Weights of a small GPT-style language model, trained from scratch on English Wikipedia.
Size: 8 layers, width 192, 9 heads of 32, MLP 384 SwiGLU, vocabulary 1024, 3.94M parameters.
Architecture: RMSNorm before each block, rotary positions, no biases in attention or MLP, untied embeddings.
MLP neurons of a small language model. Each row is named by its layer, matrix (gate and up: input weights) and neuron, and shows model dimensions 0-191. Each number is 128 + 24 x the weight over its row's rms, rounded and kept within 0 to 255. Numbers have three digits each. A neuron's up and down rows have the sign that makes its largest values positive.
Before each neuron's rows, "fires after" lists the tokens most often just before its 100 highest values on Wikipedia text that the model never trained on.

fires after: " B", " ", "b", " D", " d"
L5.gate307:096119150140108128141123114114156112083123109110134160150126151156130100095163120170139088117136099158108116111161134134110068129167106099075132095148118098150145101157175108128129084108129149108105093135128101120140109132110201113089113113135156185094097162113123150106152153159138169115146146091165104123143085163131112176133144150163121096100148126122139171141145131106099109142130149100093159097108117138123126117138121130128126116151071121168142155118124133132157134141135091152181087128146135176130130137135126153151117150141127115113150113164102128135133148133126154126
L5.up307:114159158136116155153159157114105129094091104138157173093156145159114117117125104137134147125150104127109107130143168119173131166117059117153106079132126090116121139144145147165109115095152127192086149153133144131142117123106130120131163088157105130169133167133127134084105142116075138084122134106143117127134122140117167176112121178130130115114101119159074146156107151148145131165126107132147130110186124141112097125159088120074112146125116115125092179116149102145157107142146157106135105131124105115124128140142129118160127135127151074119102159138102103132117149145121138131

fires after: " ", "s", "m", " ra", "e", " s"
L5.gate127:136112122144139110083117131134104163133063161120113096116139166116136172092141109139100138155111095159103134140112173151099087104104115144139153093135129123108095151157159106108119131138139132097145147074117146154096110135130164170082154142109154146143118109082136171114165113143137138148131074154169130127134113117102117101116162122112131095136104113072140109152128127083130083174137136167117068151124151081148129138147134126119125143124103117129119180134171108169089141110137147161139130116141125156124112150137119148141116102117144111143137154144132110073155132150126105135
L5.up127:135127115164094143142157123149120137135136153151185135099127129095085109077177107127079129118105097103125142127145195093132110092137169164150110104147119146108096117143152177147127134126114152111169121109151121122126144124138169124063161140119105136126092106166168131122148124116140079157179103123130097155129150082152102114118116116146104146111152098116158102135101167129156117102173117123097074123113136152117153131100136144165142130173144168128094127146121128143097143113127141083103113117133160128147097135147122131101136156109139144138109123104130125129087115139119133164

fires after: "ap", " F", " f", " W", " Ch"
L5.gate66:132113179083142129092179119142110128150095102126132096087137128147148158105149156135110133128153142137139173148119131165165101088092103147143131132090159149151159162122120095117144090082137129105106192131146131186128146158097129131094113168128120148107122118081136145129125120140127113115111145138139130113138098186108131122183122141126154147103160118123097141146103160142168133168135138158186138162156154130091145148126103143099137079166114115151125137093099112123112114176116129141112098161114099124131118134139110162128125116103146125141125142093151156138120136128179119156
L5.up66:132112136153166123146130140081137145074129106132142136127150117151136134147133118121153129132175124113139109140075135115151102133086163170114137162090110175159134167127132093140153143142104141131088121119121210161136113103062120147122127144156110141112127124154148118126108105136143140130129164188099114087152123127123131148143150078109144107127130131089080111136087152109110145148126098133158123108133094116106105141135115144135122087141092156095112112132168150183123128155109124107101187179120113105137147116118128132168120107079156114122125133116112123164097152115109121124

fires after: " W", " w", " ", " s", " c", "w"
L5.gate84:151122128114159149147130135114153132132083145165100172150155170129134146109156092115122133099145092169136084132122145123086104113095099152112132086113103093123128120119175127134111147111175103131099123112128116083137105089142189126115144148148142160104138064153131120105122184142129142150131107133126121126138092143142150170123135126134123109117155130132109118075112097117150155144093130143136153177112087107103118168126109140120108145102087159144119127098132157152093141123121148113179124103136123144170085081121132099144129131107168134143179125146109123108141168101113123163
L5.up84:132146126085107090157153146141162121178135125147119152118133128153110126140154102078122123138099090152160095111129110105136153113126166160141100108138113112117116103139138142137145150132153175147127116132125141123104102084124176174091131118122090115156129089070112170077148136145101158121110105150119114117105130120110119156154104114108102152141185139129119075092084114123129142092166098106108135117128086149105125137127094126147146127152128144120122111153134138132107165113140159098161110090121111161116095100137166097092114170101119159141142124129109120165110181139093141166

fires after: " im", " m", " M", " b", "m"
L5.gate284:134136132126143128173081134158104162113179133154152125142137129149106108092147104161137108126114106148129111152111098132162144125131145155140131137091101133139088142125137127100140133126146099122105150112080139089160162184132143146148120085157171124174134120147182161090174150172101158124095150150055117118126104146147137118129118138115140147111101135093105094161083129113109132127155163150157139104097155123129079149113105141084141116152123132137104158133128131164142114087118113153143139134143082121156164160109112168138134102129115133130113136155126169102159097127125098102
L5.up284:144106166101163083099111091129137105138185140126139121096123141163196127126138121119144151098154142166146079157109086082124121210142135134067077129133152118128138138138112120098154148133119114180105119082113173116122115132148115132157129149094151149130108144117108141118145173137120132097164139118130134109100105134126136098096121128138169152148145130149136130131109125107071149122130147103136094101130111121121142099139140112151149116148171102145118117108113138130135104120174070116142158151106115119144093115106129169082129130105113138114106133119150124135123152088156141091

fires after: " c", " w", " m", " b", " M", " A"
L5.gate276:188128128120160138124132103149072111153078186126130131134121144112162108144122115167140148137093146098096125121095134104104134135137123111127095143134090122116156118131154149111148119157133105127161165148145118114136090120126172153118096096114125151170117076098164125157136146127176089146102153146144065125143109164133115131172095115145100098136141132152129109120095133090074189092118137107127126169123096109145090119134107104083112125142092124121165144119120132124120119104111105121120127097138163097121109087103160116102155134131129126145100154160095100138118131111105108112
L5.up276:131159143113131128137144125090101131143133127123123141141138145142144112117108100134148109110143119125117154072143100080087096130141109177162113150063142130183134118099155125160135187140077140140109130133124140123159102077126134190126175163140123134100152159111143089129133124131129108136111134105154142148116119135162127140126153137125062125131137140181092117171155131141150143142126122097107159118147117148103121132105146145098137159097127105161124114144091120111159105100141116109112112171114117116125171110147163156159125189117109150073126094129113149158138127149165136100

fires after: " |", "^", " s", " /", " U", "00"
L5.gate51:101105135128158157157134111137142137139096127101103095095136152101125145139134136153125140152097100135131135110138150115058145119121182126088134152157129143138129102115088169153103076190154121110172118165141118109130136106161133145114129165117130110133197143124157114114156114147157149133110094184084131075108121119131108144149113137120113146101110119127076145150161115139157116101100130178093115152112149081099125137146116141166145135105164156135095111077116130142121117127119119098148123146125124162154086124103106123141134093137137128108153109162112150132129108150131075113
L5.up51:130139160142121098123109097112133165093136172110069155141125136140129117120129140145113171107142142141095133130140150138126136107162135155169132107130142093131150091107116120090129155167131095116108129062103141154133124139102167131081135163099153128143129114143116110073117135147129124137098134146143144179136153126125127181130159068120112167104171130118106125142133110143154169123128122120129094106129075116117115086102129095115109128124084141141102104135112140101097156083172141144148069097110134106133168156120100090110113084141133147133134160109139135138108155142088103100

fires after: " ", " pr", "ent", "r", "el"
L5.gate142:132098107101184158104164123119138136121141109114146156129141168097133126144156113148134116116106125113145136134111088121074123131164081145115140086166135120132108151175163104099132123099136138138067173157107071149120144110137123149117136136130120157123124130090139148140152145140150133120106139134185065159143121110139141106124169114170155101085122128119167083134133113128123101130115141142102128141118151139136101127141145137123113162114121132123127159110134146118118105085171137089134093098127154179136090124117163125084133178145120125078123162165119117103157165108153120089
L5.up142:145094117136103124139126177133138121155079135125097150125119129069135107106143165114187128150148162097152122112117141135135121091124147093120111122122180109133120145122118133118091112144117189132124138145141113125102165082135116144095107152119066117113144163073159072131129112090144151119127106113129119105129105119157115081127173131160163114145127087117165151101119134177129110136082113104139095135124167097119109157118145125119126139126134134129100155116160123124087087131108126134094167119122142133113115153150114125130129137096163085111167107124122095116147167131183137159

fires after: " ", "cc", "re"
L5.gate193:148168135143152139107152123177144161128101137119103123125149160135117160141102167118168143146138106137173103122064173149072098119096119107114133119137086136151125123113135120151099139104120150109111132171152107146136109107122202108125193140130107157165125128103135127085116153119132130108174165123127081132118113104116137121131128121133135116137081083128176100084102122131127121138086108163122123137118115082132100120110110113167149093132135130122130144120116182119168114081142102133119131140125164128154134128148089122157141127137120080137127128128147128087138187153104125136
L5.up193:159100147139121120138128149108133110122122195110091118138094134125113089147127143178147155142168133160127095109130160111129126165137112153153125073142173098117094150127141118157121083123153137159076135141128069142127096113113130161073145138112135131148122115128121093139124105129146094119118143125157094141115147106134113095115114172113099147109149128141162144125089096143130119114134116156099135158126144080099098148164110132112086166115100162123155118093155137132137098103200181143114132142159137135102140113167130177095146148138117123117102124136157099115151141110140107102

fires after: " im", " ex", "m", " se", " ind", "p"
L5.gate343:166114147083130124110107100140123140123151138147125160130131131146115099134120100161125091112127139140121097163123142079095135108120137169117156133113108130126117129112170131114115126141141088117077103121103156139136118149210155097144153130139138154133103110104112113116126166140144137172112137145168131143157085166110117106132132100139143103127114094154172124104112113142112131147123133171157130175136139092123100140130086137073143118144131079197108135157121151054109147108149147107145135097104116109150173091123081112111123140167097136130104128131144130099119104105146096114
L5.up343:145117121111126104109117124172141131181128120179160108115112084106120141132094118132104129116179146158156149139130155156117094108109131126098093151114147125157125141146122107137122093135113105172162120123122133164098133129105130100175127143126114123115095126114146157149155105105101087181131133126124159108118103139137115117172136160091153095172116081131181126134132128127126105123158187125127113128155133088119158128103196143127151104130128163147150150134107166123106159118107146155089165110136134158111126125142137130099131081117134115093118204102124131133118129146191111123

fires after: "e", ".", ",", " and", " A"
L5.gate156:174114125130140159099102122141140123120102092081138155144124145072160155119154105139102129132129127128116153124140109124134124160171085132131157152145114119152172157164135132153126145117138147142118128107100111107206167170117139129112112137125127101116170117105105131118119160148110120109165115138110166111126120145160181144116132122079133125064113081119114150115152105146176106123152134125132149118141158163179100156137089163100078118159101121116138078145099100128136114115167084108151134136156122122147149112106174131169152100105111129118134115131132121124163150114113105106
L5.up156:142153106101137152109109138075105127110145165128074142112060133119183108108177089140124106121102116160117110134094135109107129137134166079127104153153154094126101183147126153096118109129120123100136156102139112122169122135154102139121126116142175137100095120106140110136171103139109124125123153126154133133134150157111163128125113133151140121148128129161145160119119138100152048112118142120155164116105128114147116123102120136164168161091165117150126136127153125124168140137149149116124120091160128143121119095133160138123190101129100135151131149136164120161134182091163148149

fires after: " Ch", " I", " U", " F", " Count", " D"
L5.gate162:154130105116148127119101120137170130151089107177141130089123117159098128156130158185113149081130138116087155133108120146119135090150168141120142153109114094136137156153123139170088121117122130112140123074130082134126167129110113155133145157155167107101129123146082161138116137150108122166151153150127114076115099113099127126173142117085124141107111143138118119112076130160186179121156125123182170132114120107131155169112123174100144137131108157103136137141172180137144116131148109115123125119148122134171108102109089136108131128102114134116107160122112175131090114131124134116
L5.up162:151119135157128149143123148158155121081098152106134095127103099123090148113106138134136155146121121105131119120102100144108098164155117099112123172156163131140154183138118148122151141133140132171079119130089110165126163117144123142140144159136097107158095147118146119116143103117125136085129128117145170126185125123104142154199165106105117073098107091151088132128134131144115148093104112151120139130112104089130101136140108135142115131159167128103167140123152116094118130080104113109169150175076133113160121138150139144119117161129141069090170124144118141097121134150143109101

fires after: " v", " m", " c", " V"
L5.gate65:153147139092135107117078097129150140090097132100100148137137167160145101124108146140141150177120149133103109107139148175097107100147132140103122095122126145132117125158139148080152145127106144098130140110105115115109126133101163146103086135095158136143159105124143140131118156158150128101119145109154105106147121102114151098144123102106139146109094145092173104117121122139087143128115132151143137145144164106156107099108112144106158132094059105166094123134129106133069115111117106172118099145134168165164075101102183130100175117134166141120125117127160181123144138135153104139
L5.up65:119110123084115108102108090125122130127143115158137170143124143139133124155084088141113156092139154152121113146122116148130128146120109155107146077133157086138187126118116152098184119125107145120136146124131130100132124126120124130122149123156085121147180158179105145119124134143089155120123149110168105107116139154072113124107153139095122151159109137113156137107136147152147114127160175119136149114112139107143125098110114126118112154149161095144107068153137123116106160106135072092103113080172093124100136088123148135105095135156141124107128149172076128184116132116094101094

fires after: "h", " b", "r", "l", "all", " H"
L5.gate123:084130149148115167136136132156142122131148137139122103153198178152104106096099122125123118110085072107133138132155148109082147102148077150080150109202096133147138128128129100117083134128119093138102130142105128101125117112142138118139101145164137113109122146138125157125164102137089112105153130102137113148146115139104102100108111111128142140092121095144118156123137110132118094138133140115113131152138167138098061160147112118143137086108085100115133090159117136140145118104143135082135110140121153126140124105077131144158130166119104130120119167187107162114136185131151146107
L5.up123:123119071125126142087150135136139176130108151124122126122133121111118109113142146141128118133128155115143154127104091111127140111125092175144129114112120120160136135123138150153136156131109112102076124110131084145126134121147091133120096098136138156111116174134167115131154123124100127112100124165163104149190144128065134130122124107128124100140085157174131120122096174110170087134141168128133154112143098084111145136143122110120105134047138110139146120173155178156116120083163099113093134128136109092142144119144112099124107125121112152095075091156103103146076156145122151118

fires after: " att", " h", " t", " |", "t", "p"
L5.gate243:105105145140157160120126096140157138118119160084122152121113134152080161123182097109145111105137157105111155175130089162111148097137136149124143150112139132122184125122110122144143138137113172119141142139146133142146133131110113124106131110167100144162166138122103176104088184133099095146152156110150126139145104158083139157135163065127128085117126112115106154127132107113085137088158122132153138101149137130149118134125078155148100115176157109122108163105132151104120152113136113149109090151130112087146137073119102120161100085165116130097141121144146112109160164128136135100
L5.up243:111040109099171125124116147091107140117138120118075154161156149139135106129148122128100100125134117123102123132099104166130129160149115099135135095127123151148127149135141093160122091157118169104111137133122130141131109153166157119125083107108159135127138067153171131137140106152090100165159158121121134142121136088104187092126151122147114136155144161123130153074121132124090150112166133146137149152120141140089120133164099113153141159139109125119104090156124104139133185119156117129109125127128187158128164140103129135094121135109117108144142143115114108071136130185140143116

fires after: "l", "r", " l", "v", " Pr"
L5.gate6:124131146110168166107128101188165097154086121152161082101139152145131104152126133136127116089141144116098134168152156119074134109138115121144152103177127123161111137123157115152108091138112142132129159130150101145104123140103135089127157168121158161119123111087150150157182104156148134105116148152138140147126115140135111116161131113131091142070103079147144116143135151183118085120120142099101100162132126152115122116112154136172144106160078118160123122153147095168139116132109100085122130106105131108130109164116097159146116167124137142119158107140147176132169126123139120106
L5.up6:083138138128130126124132087159136126132161173123119148136143141074172138146104121142103144147147129101144128125126125063147171126171106111148128095197134108136103115117146118127086146116159156156133117122132098171131119139119082122165136111082168151135115090108149136146125131138140116137126118113147121117141117091213133069135075170112131131110089125172154118146133149103136091135107134102105115120122158147104089156138145130114169133111102122129097165156146114136138130113131160127107133105124160185135124140143155147133136181126109092103146142117163130116163139108132119138

fires after: " M", " d", " D", " G", "D", " B"
L5.gate320:153121146138123111134144110091162156079150117105121159124100123116124161112125091117141149126142138149082100139142151136129088130154119122123139150113107090166129129173163092158097177106131127137093132140104098141165129134111122128148138099140124137160155084117160105091086109188132169137159150128134128117107115164145142107088141111141152157103131120124102138072132117130164121138110120114150093110143135104172144165139116137057177076149108073153149125118129151131136108113138149168112139132114160104120133146136151162164118169150172101117162137122129150138165132106142111112
L5.up320:101124169150144103090116165141120126123136129137147128125138133170132149136153113115122097126129111098102155119127122156075142141171091104119109165169137134126108093133123170127061152121127112138136127092075151133106099182162109100115128127137118099151073086118117114125098107109125108117136132115193148136146138088176122127125152129123163122100127138085147143108151148176078118098092132113152117113128134136128161146155087149116150112097178091113132118103102113114109119124120128117106115186151134134157159108105137164092147130130131152149131156115104138105167181111142138134

fires after: " C", " sp", "p", " Sp", "ing", " h"
L5.gate313:110111119151115127130170114174135141162145163120144127115142135146103153104148106139144153116110120137134113124097131094144121083149147171094171134141098167123154156119090075140091152123113136096155111129106129153162086153128162098110147140149137119148153128099128180113146138158122152096130154102145080091129094118128109145155091113137098114161108114176187115126147108140105153106107113148119140169111092142109100137118137141130132125134130132153112113151158103136136123121082089124143129124100182123140158159088097102170130110090136129127126106104113153107128136132082051125
L5.up313:129116102141125125116101148109102133127117106122106089166168157113127121128150125112110126166116140135084115144145145155110107124095164108105093170077100157091119131088125110089090123129141146099134071124132139149174125150066174130140105125119144128152117164091078119135131155182105101116120085156124141086138150129146145142105126149159101124124142163131090138134146142168097118087146166154129145187125134117134125134133100071128130116153130138144134100111125104166142115118116131170110116125156174103145121094117122112178109160116126114133114119115158143161135120169101133091

fires after: " G", " g", " Z", "g", "G", " t"
L5.gate91:131158126162114136125157139133116162175127125136135118134150110147092141161123140146136122121217093107137113100150145176145109122121094160138170103130082125136168154174121131159125166109107095138156121129095134083129166145164134154126111192142148109108127128095143112152114129130116162105144122164096108154145080078102123161143131138113127121106122146148116102151156156115153164108090107158111103138112130156125127113153129162073092145098130135103110132105143097161143149122155138167096118139149100149125085174114105147159145127120124130126136126135087105154119121128109095118
L5.up91:145192126114130153105102125126113172171151121105158153138151118152137115089112109121129083121119145142150171125103084143128144126117133109140174076130100151118137117135122134148118106098168092093148165154141108114115112167141144109105144117122129092146139141143076094124126101124106089087124147127102074121105137120105126142104089124114139169119079145164155104136127140121123098127100087187152176115125074142133152159166131153118147151139088129148081124125163174143110101146140142127140119119166149162157139104106142110135139141109134130130104132065100121105137130118124128132

fires after: " M", " A", " P", " K", " C", " O"
L5.gate106:124100154133153106138141095127149086151095139171150130126150134135132119124118144156127147115115124161098150106095161161154078116117103141107151122132110130141111087159145117121148120125099166120102136132092146130144174145138143103081155140136149093121137085133139118106127122128197113123063105154136042105155109093135139075116127152105154154132157120085131133111084131136137119075094142148125112138086158113136111128128132092109145149091121133117139097141156097139148111155106118146098150150107115155135121074105127167120153107129189134143118124139111103124148111123144106161
L5.up106:145133100105191104115141152103149083131098128106147134129156118111119120114094099105148155114138103136163124118147154151119139112133134106126139111110101152133087150170133093128114160104161165140113149128108140117167130126110137108136082140169188131163109086146110138123117077134148116158117121139105113185122135165116144176116097109093123128115114115082103125120120139120121121113109142115104169069078141121193083159108104132121133096115103170111138110158168099151138137176113171122122125135107134097123121139131160132169136125123150137134141082096136125139108100101097106119

fires after: " |", " —", " U", "3"
L5.gate32:120158161166156135139119133083174133135124097127128117084118152139105130089125129125076122096099089168137151127127127159150176118140135152127103129112119141205113141176092120108139077137143121138120161093164126125131184141126139181153154128136139138130178191120133147121109128145157082159087121143128115117137112132138108113156124123134144155108122123075105111117108122146131126115107093127128107151132125143136151146129081117103169109154112133109135131122101127174146121149130180095091130138098135090150105137156115146131160091138156124115157117144111139145153128119113062121
L5.up32:147154078110178138130125106121109132159164085125100148152136131145165114134124135142197150063154124102140135108108120130081118129118094141171110117166134126130140112138128117157155173132086121127105109118188110116095137126121128109096106139183161113135173117117147139105115122151133134103124152145119147137122112153118135169113134146086113152168097132148128192143148166145153133158149124132140109125137099089215108109124143156155145152134109141150139147128156155126100115122151108155123140110109125101140132169116115139171108132110090112128106134092154121143134099157101150121

fires after: " ar", " comp", " Ar", " ro", " I", "I"
L5.gate327:127165155132148158148121154179138139137117115121125085096093165136131129099188151094117094136141119114127127121106158151141146158180118155125117138150126115107115142156103117142098106137134155076102123150126156135092171101150151128125123127157162114103136094116143138089099134141108171088139123122090125142160134118090168108131133118105076111112142127141103110174150091165139142076108154117112126131141112159129103118124145141155091174120146135162117194119154104108093090150143074111131158104132154126129135106121127110099122169134154118076093156113128106112123147128159125127
L5.up327:116151133092118142112079114146166162119108139085167129116182132155107126111137131125090171126163113134127125104146093095167132144100142127110135155094100131134143106155127151168096134101113168119116157104130120146129178102094165134136142136165103121092115087164117147109144127121155126117137126177108106145129149129132166088136111151157091197133131164117140132167112088140106109124102140124119141148099143109133179146090138132135132154135154109150100120113140112140112137157124140122089135110092101116127116110169115182143132170096108139085089150183113111106119145130150138097

fires after: " H", "-", " h", "y", "ar", " B"
L5.gate67:119132142098120113120149147134146166087158128144144146129133117128082153130111140176132130139113101083111175136077104120132105124154123155127128131100086098125146141124191092122095123149105153132161129167105092170117137154125099139163152128163101145123158118119127115105166170150121148132111142166066180101138124089164109138102156130131131144104090133103138109130079091102112138059126157164111092149123137100146116114135131162138102146097145123157117099094132150131114101144139113127128073125130129108099101135100111126146133164084104095138151119134107140108124155129148158115
L5.up67:154124130118102187123131132138106113102166123093142143187139147164113104115156096148108102138092086113148150158102154100165172139096107114112177132112159110094111141102166133101108149158131128123107095143119123101153178129160123141079131149164149133128125139109116143104162134132149130116146146145093150133130127149148106149128121093122139163116120167104110123123114113131115108115128149170116164129100101176133107125128114157146141154160162127175121086132084117158109166130084159090126057166120121096162137114112124123132090134156132147124121126145100141120161105138152132091

fires after: " b", "b", " w", " B"
L5.gate299:125129112097118099122115145143117156140132171146127148162132136126145144083138088152144151097120157115148154133138128106103152125105113112119177160152150109152188079131105127152147171139156073153110152138146143122180122128128123119125134154145150164070141073099109082134161162144146148159111093110134126116121102167133113118115170117135170094152150122136122162134090131110114135104128128120131153143152119139106107174159121108108070132136125122148138096111078111147166103137133118151157149110150100119168120144129152145117142117101144116172143092184116164137101121105132097102
L5.up299:119158139107154096141120154136110128123074125113145136131175174149147137136146147107090142119148112153163065151094122130132113094085105139155072152092076119118167092113154145118157123147097144187076147147150080084085160109110130135134109119122123114125152132128148194108133124145111120113085120155150086135108131128142137149122142109134145116119174153157111135126124123127145153120100098124120113122156089130154099141154159133117100156107144125100123164092108118126136121130097133119133102107119144125149124120138169079117133166101133158110133130138125105117161141154123166184

fires after: " l", " h", " b", " T", " H"
L5.gate2:106161125095149170151154134101176142094115138147145119107106146119131137170143084158109162130111150134133102092091128125109116099159149080150167126135104115117116168118153117143116099120121112113130082117104156123114169134150142190157112156141104129102133111127088098171117122138108163136117148101135138124164108120137143100128114137134174130081118093090107119134132129136114119119118111118120081148105081118141146137118098141078145139153154128148107110119104146126126078122158106071089109142173149162193152145122113103137135109112112164093093155155170134111125154132143126116
L5.up2:100163145151092133143161141127144095111103117140099141143085123106141152120151106124114154167078121129161120119141137083117177140101124143163139126146102126131162150091100171131137148113167118126140162118145169113165135114142178166135101097144106136159126104109118107130098119128105141118138121063128083180106127141075126107140107146106105134114096134107122100093102121126142136139111103090158125095144114163139124113119119096095116151146129123117117118126063136158122146094122139082154115125131137135125167178133171108150140153122121127093102125132149073162144110109091095093

fires after: " c", " C", " P", "ear", " pro"
L5.gate69:165150130126186154124065124124144105093099141106114176115125147111093115159141119138147100117090151127122115117123126110159095120104098133116159110112157108152136126096132147114126098148120156132134083136123139154110103123116156147106108149143154161137176116111125127139146163138165149127133094103098214175169120133151109111122118130153116135173102102100116103138126115132125136182114126127136104123132125141117151093148167128138173162108141094131129141154101141145126126117136113144120090079153113121159088132084144149101119130146140076155126132170107149054147141149143123118
L5.up69:136156148140093128154101134116102087089129131117106144124087099120105122163160107092187171158126124124100112075157154100131065139139161121097141104143103168136087156124100133179145129124159127147101111084147124131119088121133157119146138126136090111149120113109122146160116117128152126075137090094125103139122136127128072148140114133143152124176089150130076136140153158127108147129119123150139145123110090128151086131100112136133157136137125123112163104125123108206145143150123139160126112122113125129129097166109173124118118105101158133100130110104101146139108111122180148108

fires after: " h", " l", " g", " ear", " G"
L5.gate183:112149150126130130085084137115121122119150163117087129106114143122092104113152134138152084110119138175086124134117137130109140140093149131148169133091169156136121113135139128106085130156114120139109118110121101137103152191171123119144088159132130119107114137147117129181158130115157148161141105086126103155104086122154150111118163115105125094098124071078142121123126132126103145111137106150132111170056125154106159097166123117137119139125144126159126114118108131130097137132096100070156121086154128152148135111130119161097102155123136104096161118152147192105091127134104148135
L5.up183:096137155117151093128084121137152181112149126123153125124157135122126143120140114097153203120113045118135102144140119118165154123093074133139125151144131139116133153155152146114134186128098149142108153136084099117126104144111128166152117138112080123130107095125108133102148115120141123102118144135094108166111127130133104101146104121105091114086093156129122146163123150134100125098157097123122102140123142163129138165124118126136124124108178074109170119117123116171127154123126142141128130069133131131164116173098077160170154087148110119095116127096130135118099126096139117121

fires after: " K", " M", " B", " W", " L"
L5.gate173:101106123160104134144103112092109067105118107100102140061111124151070126160129066147121156115145126117089122148154122122137121127113126150098159160090066111170144145186198155108142134154107128140099142125090124099141094155123151144119126158169121145137150126139150165131144089174182129110133121128169109102121116140141135090130163125146113172117120133124145121098148102141118121136138113090127127125125138130154112132111123154110139124092108103133140063146088121166109136138164132143137139146123126099148113119155151172146106139102160122102139126150123104144140132109123114146
L5.up173:147085140096119164108150147150076117122126116135117148143136121177118092138116140150102156129138137122135117096125114083119096105108117163111114107099110139106150152106148140138107135123170131122128136147096129123157138136136172103095166144149147154104072088162097128093153102166173121113166110159106143095116147107110101111091126120125119136099134168120141119098136071128139160143156160116107118115120132116127127132150115138122108113098128182135105115123094145108147134101088133108106117126144135113078144139104144205107108130187067106129122139111114140166110106077131147102

fires after: " h", " c", " C", "c", " bec"
L5.gate303:133114145152146149152094132153173136102111109103141138091126128151113139123140140120160161116089093159116131097112122115105114119117076135105121175129143146132161133111094125120132123116151135144138120112142144163137131109104139117125075135127138134141174147160146141126093140107157127144070103145097119119142108132143142163132129108124158081110076130083116118129112107144097092069120102164137089154126139088119114127167103134069136117116114143153159107135139158184091099181149106141131129160208115132157101141117162132124154113143114098169171117132102109139126132138121106160
L5.up303:149121133161126127124134094163088153068107142078138141149152132141155168125097103182133071119126117123143101129124149118118153088137099151111175132125146102118133082089113113139127138148158107158137129158140137144132111165129117113146152127125152101115146131149079138118178121144169112156138108107154086147123138128134115150120092119154126126114119158142129128130170173108133152133143101176106141155112097073094111108073102092164163095126126120123117112071105143145119124071114103142137126131143150161133126124118090101132115142078121139119091121106109099134118122080111130106

fires after: " ar", " Ar", "i"
L5.gate230:145121146140142139174149133121152169091111161154149152117162140147104134106100117192111130145162108072122165160137110126143160149137153156116180158123087129131166107119126109080098131118117111129113162147125151150104143156159131121151161149131137115114136157115117085154101149151106081125088118118127157114128084136139128151128134095129167131075141128098149150115152115083108135105122153155179122121140143174134172140130087126147108113154154130174133148094098128156136150090112129130137158107149127107154137152102175129126126172096154149141152167136120114116097125105155116157
L5.up230:124101173137150139119152106138127177130154138111147129152129142137119124134144146134147116191175134093141129105112159118160142157142172162104132109111107131176123140167107132140134151117129139110108133110132186158111112135115154141168131104148133112118090161128134116155156091119164092147131144122115108103166133124136133110161121127120149104136104157121127110161065122126070110120115129107095116125134153120107108147114114136122133157114118143175168093133146135108124158179134125138102137116125126131149086069155204182129141150060117090126111175106156146134103116139139121138

fires after: " B", " H", " L", " ", " G"
L5.gate241:140132133153107176118137129149098117145165138144116183134131162113129120100129101141130105067106130152120097129152179127118154129096094177074144126121113126161113101127155150116101126124121135110101130138100143092174082114143159138099123139130135137084180124112088135103123162152133127117113125120129121075118114132106126157104099145126120147136091118135116174132126125115092152140120102120104125191148109119139093158132082142125143124143143096146079097093095132132119110145130102106155134202146138133126131140163115138114130134109130154146169121169084159144117161144169166101
L5.up241:131141128137108109102134082108107106122149091114118148170176114121147120109123141089119145092135133173102104104095180083134123150150101116148133126117120118154128156156150162148148126093076122099114103110126104127111101122123156170148133167105109111094083152092177158150102123086162136108172124128167111125117146121134125104102132167123132142097103112124150103145121096119129156104119138113107124133153173150187096125175106142115123110135093139159136086180115098147173132128128132113127153160077157135126112156146155143136106160130077166119124124117133101112117126157128112130

fires after: "A", " M", "E", "I", "om", " A"
L5.gate362:118136119111140113117083121131167113124095140120137094082154137127097118127130101136128140144120163186092103130097126145143116126123090138134147119112132123164111094171171124138133147114137160115122131105095113139135165132116164138080128129134159141148108067135170098095126152140188108147075116119178135090165101127107100094087136139169110127128131091149120116132107114128136149166133152137107102142125155085155135150126093109139123103113179118154125135111152121149144156122133111118141152159139123127110115107110114166141086125161133086116130136154087152156132151059185124152
L5.up362:145153129137145147109177124085092152114085145082171136157162133122167118137125093124145122140091120121063150146107088158100133124163086161143166111092104152160126103135092136159132109098150115174106124117140124139132110154113104163116097138101138147119153128147151105125166111103162127106136102087151102128193148116114074140154129121149133125076185126129087115148101140108100124145098131127124134091133150125138106122139116119141138161131109102124110140138142122120117130146117146145149117157119141172109098146108179138158114109136097126135158151163126125165154165101113087121